config = dict(
    d_model=384,
    d_mlp=1536,
    norm='layernorm',
    final_lr_fraction=0.05,
    seq_len=512,
    train_tokens=834100000,
)
MLP neurons of a small language model. Each row is named by its layer, matrix (up: input weights) and neuron, and shows model dimensions 128-319. Each number is 500 + 50 x the weight over its row's rms, rounded and kept within 0 to 999. Numbers have three digits each.
After each neuron's rows, "fires on" lists the tokens most often at its 100 highest values on Wikipedia text that the model never trained on.

L2.up1391:575526533475531571508499568532440469391407512566518446462518472504516526476473529407608492502463444495482469467522486432492556510551486495533437471464506513460468428602552481484573533538416383597495513469515412479463533508556403482467602548430550431437466488544511473538473465409516475549508509466518477585508545507420516527503596561419554478450507498525544568462502450497455491498466384472471458433581378551402436478424480516634538449571502510526428452348544545514509546438446457502533496469534522537513535485511506470523565480598515377506434444484527471533504449483457480475
fires on: "th", "rd", " place", " 2nd", " 1st", "st"

L2.up703:524553534399533548465438489521487567537608505517509480489497563494463509444512517445561511501461554463431481568527516470525515524447465482443503448502499543390432528527451613530506602507537476561497513567463547421486466553477550593482563502538464467499393586565485564506496551564465447480559542403481518461525411478440581535549434568586567443483401503574501489558531512547485552563506394528511436426545498540455511488438391523618469504596502533537461485520464517568525424519425488413480459511494499535492461549529516509487558511476538488513396530486564438548496486530548483490
fires on: " Al", "il", " y", "y", "ro"

L2.up576:536503521571528437537485494526499427445541618509485414520427534532483551491473528468517478488548578477481605377464497468530568449423606622507411565530535531492497490415539400526433481513464584506515571454505521474516514585558467580399497482387477479560516420519482401543381524499593531456475495514623569386458488559547447547547475410471491485516446430496491455475623406471457448486555429558398602511527481442433519500503493426451543568565548483474504461516497454541472523462549573508576552535530494556481455574445466488509518555558447435485461448575491529491564422400468416418
fires on: "',", "ow", ":", "ed", "ad", "z"

L2.up217:529514562433421509476508472472519423521379492531432512484445466480545491505498533521500524568523602497560495542557475586497501441485427563542593448446510511453628516489473487501461494610437590554488478476450438510500477493465454555541595502608484487500579503520512468612413451441472438529474545476567514504484559516506513439505486480605515433484397503435578461515445485457541476424504421520568432506541575550554527421567515519486482524539496556497533419422506526509483472500467486546418526489460423426555592557495482507483452429472479560582427437567478431429479501570448523469
fires on: " ==", "==", " ===", "==="

L2.up1268:440511496623561530591452433512530540475458489475462489468457424484532583519461592443489481431472501467535492510485439550425509490474487502436588514514456632516506548506485362487471500464441471464494538481491501543480557539464450475467464500539501517509546480502449417504621504435474522486550518429499585511484487472527566561528537544529403449489479448563415500420480496457522529466449479449497557553447448442465432500483434576631530465547447533539531472504484500402525455566501435458581513438620445480485401443475524449432574471570546571445473465529516493457439450451460444508
fires on: "ant", "ent", " of", "ad", "ar", "ain"

L2.up461:523499441536463452490498543448535461489517522481475545452481499426480498518440492604553393546510538421519511510451435496522421452509407439527437497524491492552467476468447463568523404438507488445431477442516563534528478504509491509423440553539504520553464568599569490579491332509549449453469453572500529505597487517463450438487478539524378473493489467473480540512455476400499575535483450458564476436611520504522465403430500493431357465631572512441490507585492441554479542542493422454495495535506431529542575582586505356456495501526396542455537445423496508458548539479467612475
fires on: " |", " ne", "ne", "ae"

L2.up13:460509525481538526480377470519381585495559507492472486546475544476564508492545542577477512533552459528454487548609536497608506462497551385506474634518493474535534563475570588530463444501534494498513522574513540477404493457523514510541525504433475444498584433433466497507489507432492531604461550568433466539465482535460537466547528442435479423515527522511607512533475480533468611447522499535474549444518471475492519533508538500540500549560571492490503575503526492472521415537409451556513553459479542512567465444465512519535484468542494435575525520520462478555429463452465579398
fires on: "-", "'s", " arch", " trans", " inter"

L2.up818:451570489434532505606447476515521523476412535481422499541471470370511465419590503579451438461514573434520458577514535477464516577469551573446485509473559540508459423472482583462449483465519472507466428452471479547519493535525516603530587456461525557561585541470488477474483539529464469479441521477419415521628487471510439445554401469403529487503494463498497517513537519590486579480374463529459522490513432515524428552496442524476482451570580505545369531515485553510418492563484485549447426460517534466513467481536607447535425527477488499474489433459433520512485488555544588582
fires on: "s", "y", "any", "'", "or"

L2.up1535:538549454546457510540540484488460470587542532515468564492578518429544445604476527517399426486534434507424527544572482548526546493468519496481528508563537482431516490482580537567563552569442513435457511506475408429494479462441418504569493461536494554559313530450493478500441522462541517492448530527453518532456509428493515474427473483475561389405437531459442531481582542562518622528469526550442532584483491502504564513554524533588463500425495504441528452500533448431508612559467503413440504515528357503453547496487505407439457557446576472466604497470509473461529467429471476585
fires on: "ing", " building", "any", " area", "k"

L2.up401:566524568409519501541548434485569494562524501529518396436558463469581566544481468445451466526460485436450569455480538463461499556563555547569556487410583472493473543496472504508460498543591603444485532530496498514510550451467467408487626461542483483529503562565487483579485467486477498509436560537478496387546518487535481546482434475553520593500480458558578486531580486595517518310517489519513523568479491484519452386540445470591487455521457485513472530470516615550453407546511464506465581497527374439409506453438578448449514461494480476471523508470442535501459428508462588471
fires on: "r", "l", "igh", "ent", "ir", "or"

L2.up1083:460439485474473556518554443591466436349596473527590525497464533582408434540469422498577476477517444455495559484473416581459587510488578515566544474522532403556533442501462581458473460496459578490548495468546485549486503541491445417471542579465527410497416438507411580503520505505440541390522498618481494488508583516388442511545435506480477441491491489496554546548479464462588503510427492504458524522552543464472580439489559465467543508424517413441545505641491493520526500449472511473555451593498505534494480501446505400419432529492519547553508549499535512600562539504431500633
fires on: "ed", "ud", "ain", "her", "tain", "ated"

L2.up977:546528489476600466458515511536493496492509504424492465541590529479488522506539513493521508489437460549502515485450556555529488475400465484509461502421591437530584476528457621493482524540534511524437530447513559645539585448435520538572388519548572431517471522505511546595457510479560442477579482568428543476492488431465379535462554500553554557437469575551443500470575565433576451536387505547508438488493462531462531508485427548477545431484448532569512481424525525404553471574559416452590505433383523456453571484464485516521500470495535512547470483491478516521464519591490595456
fires on: " pl", "al", "7", " appear", " compet", " cont"

L2.up1494:503488486466577492514611564454551476510427511550486455494428459429509455468497511489513467465453542492515546490510539450531524506547501468479519475445412541572420559436461427489485491520494516422526588512508575620457526409513492498509461494478590515502446433461528527519472467519575506556496492443433489580496429436469509561468471487509569556483493502399433476410505474476447475453564496559487588484546483475561619574465493474434453556476557485515502540483426438492558496605558377481432513467504462463510510499516658554501551544480596524548389448515539563565530619517499463453
fires on: "os", "is", "ra", "iz", " es"

L2.up679:543493510471414416497530525543494573583541498515492447505530496564522553402470616532511528494448547449560578423602536447482470526478434491498482584423374511491431477495416566473476524560419597453445523547564537464500534497635448509484453449430486505483461472522581490423482610545543620497564569470482494541451519431444542493561541416445610461416507586436493539534529528385535419501489559505460500516365579475511570417501570503456472461496518523446496539572477510534581443533538398477522499544485473463428559471424548466511460579556516478492473523488522507525556465537505464479
fires on: "iz", "en", "z", "os", "ode", "D"

L2.up535:589417477492431438471535462497477613634497536531560487543464549367568463559418477516468566483470503509529542614502549493506417540512508455511445513507543510437466471528486544519470485433461464405519447442438475536458446528425488491579450521445507598524518433466533496530474454489499527543458547492431469539571482547517411494554458602529472463460460541550584448557495490517411576458493503568398548484487530509524536491379447524591549432512452484598477543500464529575521611549485526523488505511409484526494540507453491578462496476502488550493500579490496481433542543462554505543
fires on: " as", " As", " States", "ra", " Bo"

L2.up1402:565478508437508628546555613493468510549442592430445503414411556426560516555467545550558403417534492587499441606548465559530462489439542456448471519510506543470546476580471501501507450480521473478480531514533489425390500471432475396558505450383494505494530538429529475517577489585487488383543371442582473511528463500514501523547515525509627450525450442529558511528487504499367533514533543512373521540522524520447553511504401485469496546459584467522500538597471462507496587499540564500522494440560446541490442547454536458487527448532573472552487577528540506468495477543458530513
fires on: " based", " det", " held", " included", "wn", " sur"

L2.up183:467533457562456529510460420531427534452575444577536557360586453441468556452468449484536569497507495583589549450527517558419468563598426435527577524500552524528488609537628510564463492435451472425459539476449505548528483591577487565532474544536542536567478559552502492493519501507502487491483501532521444438507524449478534548491485451416483456535503550441619581496463393402420538498405548485522487442555543554587494494552612482545524451529410534445525492561589500423511398375619477485430549530431463505540499551558474494479467491539514473541499598442481579515387466527520451531
fires on: " |"

L2.up1066:502564445498551528490457533499573581533548446504390443378555440521479558528500406468482482610504548424626507546414583472516398528476451458514473439497509569540452459455477463461512503502539574573512465454554467531483469524468528445558523461551541408636498555444553498513519504464388491504515517558473451588452461527618545603419546571501419494615461578418519474457484516508589577522462500515508494475540487534476481464429508577455516510514505503515438474461427375543512582558516504511536510424459546495430517494443477552482522574466481454567450506452542498429561382530470510536
fires on: " |"

L2.up793:530517526417445486570317502456488493515471504693489537455394483471371469488601450406403399482535419620595493524537477444447537443444516459485588561496482504504566506587518459575558542514426430431503542535462449558442408359513472629471573488576464498519392532442410515500558519450533520480442402471439486516511399531499499481510550517414430479472484559512483424536475450495486525488507581529528472463513480572453524536548474482515460442566479587494517437480451511496445501500469460543472430563562542549527548533520544481449456491517411523479506459507481500499525500539475592479
fires on: "amp", " exp", "ap", "est", "p"

L2.up256:470521434511503545614508487503607473533491610482320504434458554513472485455511482455553505497497475452490487565491535462490402500492420510536501488555517503551428462541458548482485509538566459492580568496487530500490542512458431553439528458517540549494497441469466474467485472558460529410529574537526616536503478468547570558452490554496512535579505533549523473387535587462500565533556508568439434527506535358528511498499498556525501484566555557552471483494519439541418461528487527411534435512573455589489452531404410494495454573557426528535497442508426492514417498406469442471
fires on: " pre", " ra", " Pre", " set", "per"

L2.up101:458436527451500410378485546545406523486541475517448497500497507506599462572529508444505530501483442552500604511618508490461512543471418636488481553480456457405507452455550549534498546468555508507528530460538504594518491518474503519484428553457540456534624511379507495524481539513483481421533474586514563483478497415501414486485477483509436470588476465604502544463514397459497509495470509564496427593602556470479482489495590423504432470512512483475513537556478446483461495465501519524443459546546529496474445512527459530592578572475429496445494502536498571462438553446469506565
fires on: ":", " place", "se", "R", "ision", "\n"

L2.up1266:560451470476466493509459532642441485507545475426505481448489544505496473495555421513520553489485524460454503509495526440454565463526537454508387564543529569549594449470458575519488548489494499423478517481472493551535573454433453524470546535514568445531528512509429468478479472551426557512346505463469535456529464527460475597522500554602535499463461514507485530359485507518485518504392471522498462495502497404520569497475497585514641594480611447535502581522488447493505547607426548402456464499446429541479350486403602403489489544427579458443488617503479462490521609468467566549
fires on: " |", " National", "it", "ory", "ic"

L2.up681:556526561499527457522512560445489463452476436520526522560456457461475516462578507490575478495511516480463467481513472525489451459384458423423536437522471518453433474562533611549465481491545485423403427500443478546404428479479368549519427458535488473449470421544536486498566381457452540457476467426509425487562478488524441555476436465456427568602552472491568482461560559532559461532397475545533500421525544481438539515544500496452504463475468489496450536548587495508452476480647478549606571519525476474554528540594502391487498449512482561654508538491538463516462573433538602526
fires on: " |", ";", " 0"

L2.up1426:426499470575398471484491559515519582569452534539589492430496573506513517524492551431465569429471440494431485426501387489513462538521588463539426512477590534529505420472543519428501601519492463470488473526489436503530553562541504502491486535499568419439510394522433562440556492481496524470548507408436575488480554430550445528558501525445568514535394517504506455567466514532408499495549481549495452504520515501498480528432424529528433433581518626432458441567467473529582505594525511621554496545514479526439494449477551495536520479480459526601506507516440488531480569496484519437
fires on: "u", "ed", "c", "inc", " gu", "v"

L2.up589:555491514464574536521561623488454442480486561469546541560506499470538493569501479521543519501472544585597516494555534504504560484508471458465410393483428546530544401521426486378532565547535468578611519463498536507496458524444382457391548510442538534406501540579461474527606506515580526454499518507440501497555467471489370580499551482376490478554488642532440526571549437533562498467359550448410469515519473462527444475464541437517549494536477513488439519510505447379443480544529554597459511444511372575576460460455579592426498527473475537504582425461570534544495504421541519485
fires on: "end", "h", " Year", "le", " club", " Team"

L2.up1508:532508590579396449482625508463507466478533452446516515490402544520454570597520590548501502525521535500500480577518520556523425486524459502511477542458488443420501444528573477560519547530587490447512540476433535461443482501471498517574501469501463453540514523518470550574542514498454532462494416581464480594500498545461555414510435490510560478533475530508519499525458432512520533460544524586567453442419539542554587533498526534564472454501497482439490358528469519505539532540460447464543405527586418501558502564480494431517499463450462543439496473476424522531443447496590524483
fires on: " ==", "|---|", "==", "\n", "===", "|---|---|"

L2.up374:474497453515539501540511525522450480579471468491485550549465525621514475561556571494556500488449659495466501489443578428574484412460475508470539484534515450464550404490519542549456544552543481459406460523457422483333564495426476553531480440499468478500552518428459465521581497514455551420463501520496534524503474610480532524534471466476457489603430541550547488528518498565549541513495541532635508504413414456480499467441470582528473467497600564482414482447524389626463514551498589550436465533680574523637495574517492569544536510460563428478477472474553518437510462522568540432
fires on: " |", "c", " of", " H", "H", " gr"

L2.up1439:472531437476507497509500494511476484498530500571489397572590395552502476530576492536491507508366522530475533427489509536578489440522481543588567571448429467425503550495490489454447480518456545519450388394476504401503480539437443434488484555504513449493470462555540483581493488542438517599402554482444486545518531495575504536521597474477583480453500572368487546446382482488539465530504544454534469481561521533487587471497489502504500528516470560372486538550500531379475484509445465574521409544492558440443495528483388563469377554476550458512546508468526502519572441420508474502
fires on: "ly", " was", " re", " been", " sub"

L2.up1254:416502540460490471454482507475522547524523534485470458532483443558475490457579439471527466493478561548508456445486527528505539523573535482518484458331484475472550463518501435572465514471386504459486565454538425459538561476544501534511526499408487517449483534507480409447481547511540506578462544521462505481448537512513538532483487477548466505496537408542515494545557480499440486518404564522512589450434451571448474509556512484497516537511496566554483438557646483615478477526570579485427470588514456514418441500453427447385579564545502565485561473478571491435499435569374529478
fires on: " had", " having", "are", "on", " have", "th"

L2.up1237:500477537527498448476495409627479611402485440512487486405546597481485506479492482538438534467635565514595599435549481641560487407487525502440542462537530580474495479492495484514483491503534441455482509452530582440540427610524422490478477528538464500478515561516503528463539494564460535534461478526482493561447393489494544471526475478513495525522548496441505561593439485473517537379466480470609455485484530534598428447478507563566415423569459557411546503463471467540431530509533490482533504444503490413541564503494528514596576558435500426508445545497425459471437520465409435475
fires on: " |", " ="

L2.up1187:562575470524486416564436409509533496517501446507451455527538508595522400506553542542503468533517510500518499554497597499558481474499435514346547450397575508536528487419435461510506508457473529548558536485468482481533484473595457461451470446590549536621482517527539442388460490556438581502599467510420503503470475486522569520441406437554503511586587564517472562452513547433436480478524559461462557476524511478444508436550419480518540496452509498528584654467581436474459530519546571392436504544566372554488554466478532606469415464492560508489414618528563529481547495472548550490
fires on: "7", "et", " by:", "000", "9"

L2.up1385:514521506498441451470476567533472451516464528596517403569515505574633634527509495552489491606520513509555483539411525537411542492495462494468534554493489523456519483509516537486612421563551558420530534386478468443504502551575394515455468427521510514460447397479519511419556440592529528494487599495443597401429455450512541461506432437502531526458405481563449537478548445497523518478526532435496453499493435505518486533499452554565458497541523518452439426511506569462530437464453438540508463427448553481538540554559459505514392523506528491474450586412526516492535507513534491437
fires on: " sub", " re", " trans", " De", " Trans", " con"

L2.up38:470570383482431472459522500424557420540414461468479450464481512507549563557584495402577449515534482440512440555450449519484603535503490469428520443522410542461574514449481486370521542486559481475386567528493531499539485448593483492483469507482428512537550440574453403454483430424536515618550406508492616493502484510498442483412538524481519420500553611521534489412477449533461467387549363483501494508523476419480496472487487570545579386491538592502542491475513441488536570432614469465587478555576489527531506490399486490512471447501509556524520519444488479561494562415495466562
fires on: "y", "le", "ey", "ft", "er", "e"

L2.up1156:505464532454443421377493507492559498590495501421532552570442505577449535606491496501457441523591615604496521487536562481450503465501554472500609489435508634506500475532494482486553577476375491479542511445480488534521485587510469551486488508500554584408460601427384489434458410448547500469413548447580522495461394495525491438602435423534536497472432421519542521486465495560447425468565458532417402462471411553515530477457434528530610486484396571562537438470489533482473587352556547461485525529451530429487564606593519398463422524537557472448530581464539519477573434396499585483
fires on: "im", "d", "6,", "otes", "5,", "p"

L2.up831:527546483457555527487531514405505484512521542489422569518455462464475502487580546442523483436373466462445453563476494626567431517475438473460485453477506514471563503545504436560464483499513484562502502463526458520489537547468469565575479427507529602479485480501549519549545420545473512553491559395504435516494624469437423465446502441506601624458515372567476574464470377510474449472480516487594510498448512468471500530432644447514430528423556510437567474471512604505590489524528601454533459543495412493502514536521485454466573534539406512500519495571495487501533452528464415496
fires on: " |", "ever", "ing", "'s", " own"

L2.up684:482505509512552452527453568401441493491466554513545523535492510471520536535453532489441488570523499417446461553500475476457522592500574518438432485478490481445438513450461552548523510576430468615473521448588476503424520489491528509539496536460610506481523501490482616479398551555563473536589561466467448524534529461572547477474433458431587410487570532480494508499481523477478508461434448466391529541603438459537419418439471512420530515435532517435503435428536520590534582519477553482509479518574440582510537417468517498464456429476515621466522356533467432463517433479482525500
fires on: "or", "y", "at", "w", " the"

L2.up1017:492506513551507526544491545503612547549518509496378525551637512497528495606526477452573480512506534528578450473401451430554474479420600479463494503453578490535466482539547495399572492605521507456543451412479532514468498488441497492508449470602517577642405523516431462507498562473428476617529520433523433489506464478536544476479601499439536450559504483439587516438495518546496563485482498494450536515519499486484472493488479516543509581568612535509588444554503528562523577509542573464457511491499506525541359409455510522516520530409529451484435520506472509498520472485435418482
fires on: " |"

L2.up1293:599586472576482526599500489484553460466386532544480469509514571528526437447560572489484563496553505498529486590454505478455495456511491506594447471509491518485502431515480519608398566550337554415531491477536408534521504509616476500533523506459551410534479482535433518530481485541477586436555510521475503505378592542523539517535555487630478448458460529573471476540507441446541519550364541506458533567534559564410489499545457512460518511560479420434462534529553503535497527446512550467531454506574523439376420467524540510472470528550585572476505586568451491477485446418488482518
fires on: "ed", "ated", " of", "ved", "aced", "ing"

L2.up653:487454476579573406532506543558503479501478533590430536474444504517501501533489458528505502435472547478551518506556540424564561558513497536484479429473465420510535384466419528557512463510529497399489443482555469425501520583521502537575589516388524528483419457552438478479457549488464418448583492341522405490569578443530561513517509538469541540480460566448638436604522587525464483461517480560536508572522465448523453455543446533558563455607573575520568539530381478569566476477389468559555456418597485451514479484488474456572435483594440500506516527482494501570404570496517495459
fires on: "h", "-", " •", " U", "ummer", "g"

L2.up214:416423484411553582503447492615484431394531584385494527562589443484492480452502568450499528508468437484533584483518523455457448571431526442407527461499514542541371493514556495474514497407462482540460468481505488490434540512530534405558578467452532411482501536554484518492499531680579514486545569482481499485530525472503472439531479609461515556526533487457529448574471430464544523523539467532522557472502389507413505529533479499520523458510597483423491488496570545469479486549537528479452448495466477567572533505571553449399512465527448416567599521541509495503479578566481526453
fires on: " pro", " M", " m", " z", " v", " "

L2.up1474:503544553568634520524461461452518455419495409530519497547428503594479571505489461515457401540441442576492503505449453420430425500602518508370596506477456552524499437492492451509506470474395508613385488472463604504472502571480429566502478472480437483501554489490487401544504513439511426475541496451486516521499534534530472441443573476484545461550536474481482469480493498472489566476499423519451499586521366535456463516404457624481501454475385450620474461508572553493534574485521415527529471543535473524520489477564439440514437520536474454454472467495554563426445452502506436626
fires on: "th", "ond", "rd", "st"

L2.up352:448530512531521402391505506448518475474542443515550489519508561620482528518516449497415436531510453562494537547436408466474490453429483462452441440522499543516518483539507494476430545534576498467578566495417454517571367567490545542448530447623480469566411405567487478603459506483414428467461473485438547603507473480551411551558504501575523495478574548441538447455512471573627555558500441467471492543590486424474457438555487489507519517512493423522481434500446478538525479554506574502541456523538423506494527451465509598480520358606505567477571452537542572526622501490496499499
fires on: " met", "ind", "ent", " up", "el", " band"

L2.up1405:457475499463453480552466543440547433432509495517491513602441501547525570564556550526444434478562547505566534509499514537493583482495536568501515456470468534473501506551432417393509528478570530504539459525556440530512451459412517521509475421531405622539467451536515542469500501448523507385494509539588627406405550428477621486553479533505588494509458377516556552561626462522493530613521571505489521453446487502473478533666465509491494498552495556524567524513534501505499523540483548521402494499486438497530463449404529527641477450441544507522496492590525446486575538479464418520
fires on: ":", " Preceded", "ign"

L2.up244:396400502535471535489529529391469520479562476525465555483620539463554510559437468519435473502546471537452481499572490500447505571511546537499485459458463541494512478482560570484494505506492486490479558472469462417480490523438502515376496418527597542483445484496503414521569484500537442465480451537451492547560418469552492511461464511538563454513537566536477533504499438588542514496603582552444493460561527464559522578458469482530436518560467474384624564523522589478524526530515607501423523492507479512504476518465411490370499437440609451479429574527578459547571518438454473508
fires on: " play", " serv", " played", ":", " work", " role"

L2.up546:508569473436396420516582412616468478676528505456453472568484569454479469518591453534530455486445536507437475351515448413641533412458476524569496585409511604471389543504509517428486520440526508434519510453426513434550511553522452528402497464414501434537570500459465450450549460456518501490471456386527464503522406592467532479544493464496480548472494469535516591465489546516537529510426447463483438543547490487421446539516414437478449454458458494494488529543536460456554436557443472531443539529533510525402395504463511524397616513441487510487515541506561471524521535526488546428
fires on: "el", "il", "es", "id", "ed", "ument"

L2.up1360:577568468508536522423415471552555488492490546380474450561496478426528576561526565510424477496462509615505462512445548539460464496461535486493494543406555490580570444444496481490522548503472470560498499412530569488534557408508438489476470575463513611480488501507614529521451417462493457408442505604434523530471420592586431473430470509592470496374555513491538509516581496438566445509670416572440433472417485466435548597414506481504475536542460574468510590485582534441526510451531402483462562441466488467571459553507470509545443565614540572506470579487556609486579481538443538437
fires on: " dist", " d", "ert", "et", " Cont", "est"

L2.up370:547529487485601482497547456523440488458543516530430431607404546495531558479543508464430454506488546542458621420468445537458483514468539463486571429512528463506521420446593487570408507473441468447491458550468527530508548435477510455550463419483560558505537499436487521546491543506523485561559510515455528514371596540496413491496421510531469512485535528462521478576548435491596379456489499549617594476503396451509558474451401518576517534459540482476486507491501511449557543460480357503425480419544523516485438505596510380494458479550478585564481546555559496448536540470546505564
fires on: " cont", " dist", " int", "t", " ter", " Cont"

L2.up247:543465497506480574458441457497445531564487585529442465478501577495439488499548510524472516424543566462495531514486454557541518486566516517518560499527543527482564451576545532572458473570547434436443479445485413427452489577493506518489492500459485574559451464468502554537498546476469534453538592536498566362496448504524356607421482541496499472431505487457468511422461455560581509450433488490498506637495526564544515447455504481515545634505534503465542505483366425461474560514511524555611469481524505523477453441517550506466541481435531494579484516503521500504468493513538510483
fires on: "an", "ing", " of", "orn", "ating", "k"

L2.up45:478530482533467511473415532523470549448539501539491537462467469550552562468503455484525495509530504491491520488477553483518530560471478618526489562514570562556470490541457541592500454445509550459532471494482484527631494571465486511454462556579551507483489401524568419465483504522458503515485594478471481520451466500547488450522434557472542528505507508517468599556480522465511597493510481504463434505493448506518531461539469511468480510388483508483585481458531430553549395444470431595574511579517512375508559491524467488467560503448498574510584516502563544446485465414521513497
fires on: "\n", " is", "\n ", "1)", "ant", "ay"

L2.up671:444490508494505538486377523573496513521527564512547554542561462439433507555598487519438438545463551507453506519518459524461479579542542519525518445540538491459470499609503473526404493503476479523419533462486382480507444499432554483454479488452612478529523471614464447500452395498459417477457497491460423485578455423528504489548472527421516494590519504560595477442485518450446565389512484532443396454629536557514427553523496458437518484477580502519532537588483478548516506400558431619472560528462454478485554431544452474427530532548565514440492508540479474567537503401527534458
fires on: " le", "el", "u", "re", "es"

L2.up1155:474513521604523563603519513505513481465452507439532526533373570528442503450482460569539490452483502538510522581430444556497438529547440474423529550460549457522537495514492449544525489480486567513531462419487452425561425485423540476476464594466600515501455416523487568533422456523482544499544517461482405417472434482498531494529402473492523391568552579409480438477532506502505595484489508500508516577482493436533421475450496498497479496560510487618426540448468457504528470469430433497460541515561439476473536582554537448484488487475495581493526478479390486546567403454519581550
fires on: "w", "y", " most", " used", " its"

L2.up505:523491521580525440507563461475517540603532478465475442545403531478424496528546556518473444532499520496523470503383415463529490525462514554572530516516556432530420538423516491402519521558471529495538520556517465554442480461483477500585470494493493509594412541548556475524500515405414552516513454458467469534528476551496479637522563478545482468575483484523538425466479563570497523480547513561508462435552494545525484518442553513426556445582503473551462422533451525450563598460553559531506574472535505499569386511583413571539575477510463469495540483456569532484446463479465470508
fires on: " |", "-", "=", " (born"

L2.up1137:405417460554489464414441464548499477442454469505485583525534549429466445477543562540486441464456451458524456592515418457469450503489499559586583510519516517537528498499573539507505594491474548510490477575512458508487496516438429483515568495537463457594521439478449458548528446494510453444457518494538585503526534571605557553395602488516577482431546446434582503517508370475511532563489439475493397490547442468489512513555422455600557527506434501570441513514460527449474488566463612548560500406449460514590458554574552526490479459463472561423532492440448496551436520459536541442
fires on: "ural", "ial", "ain", " of", "ative", "inal"

L2.up1318:502391508515544497613496484441400496466451543467487442569546436554560450570465513495449481537480526473543446530483586562465431550411510494502557479516481484551514558579382452585538469488501500348451514529503534530575454513463527418511482506521462462460506499556438494415497539528456637512576538406474539517507459421535436513458524469441473470518513464452497527606492548476517559534542508509550505506434344592527499465490472570490496605494502462534499542484498423481561476506538479439523529513418435439543506500494487576460507493531513519410562562459471506444438531463513445446
fires on: " of", "-", "ent", " A", "-A", "emb"

L2.up1424:491532490548516539502450444382433557587518564512492464480560537417460478693476474512436472593430368519551493493510396426469552458481483491529522485437486540460479522461437464473509552457546505454494517429365547465493502436514508508536537416459459445512479478540461496450539531491519399510554583568490584546491561466552463544489552478429518457527505454521460504610510445518515567493455542554524457531534466572567495414514459383592506485462489442384434479463527540481409516546465476598476467521480520438458535509506533522458405534494575511522501488428448566556449525545474563482
fires on: "ment", "ur", "or", "r", "am", "ad"

L2.up1230:529516529463470485505466494496522500479487487540468552456476489530511482544545543522593546482461566474506505420422509540514556385485467411477471448463525543431468529480515539461468535528508523463462534473453371555577474452532438519495510450405504509517632452483537622528570489475569585536518540478532456503538449478480428436494540448463552438463574501509575473559527511456575475465504491501446548438577561525482517483510448471606510461447538494522467517444439485461496450464490471516506574456502662499444503572491507438448464518499511525576473447530517449544523480498492580514
fires on: "il", "el", " 185", "e", " la"

L2.up832:462494503490567515520530485481476517595503481509488479481452491441466442473510554554577462549510429618469465440595529455526531363439495486427427535495501587495587521377507545476476550518601516551516461550464526499448521502467514517520514425431563528532463429459507418526441524515605502572494519496458482493482450480475498519561508550530503501469490354407440557518462458577536549518554521485564439492556481481539515391494587506533450513491442461559428494516567529500529495565503443497522417554467471593457460453542555459484382418528499456511491519413475513536452568559427514520
fires on: "ag", "ir", "ur", " Char", " manag", "ire"

L2.up307:434528478502382480566545506421501572499520614460546467430554472527506516447522537471491436526591481536538481517473562521540490493481559458544455402543549529504470572487504408494427500496552474405476471480451504503462533522548451538457506388534403517473627552484532576479429450510590557416522529450517569511524453464469427488491494498438533478490541495555423461552457460434546486521496475505541549546545474516377507453546497477503500451564463546562574481512566468412552536563455523530483502591559507498548589441425505405477438462509484494495459473494474574526445474456579497521
fires on: " use", "y", "e", "ions", "ing"

L2.up794:511520606493558593423446476546496546483539478441452489526497486499476567543431487548472463510596541440502436474440445515551559483408604514531566427519499535590518527459557436531520458512495550443480562556495492426409452431393471511560468546430543510567402556521544527480449427577476523424563551462429459541577601524502561502361480450441441544512554529531490497372488557562470535529466520527505448465441466469446483471378510558524462541524525473499479498574482461527415508427477527486535543448567475510419567470499424447531418557594563434558378458499579452526557508491520543528
fires on: " |", ":", "otes", "ography", "b"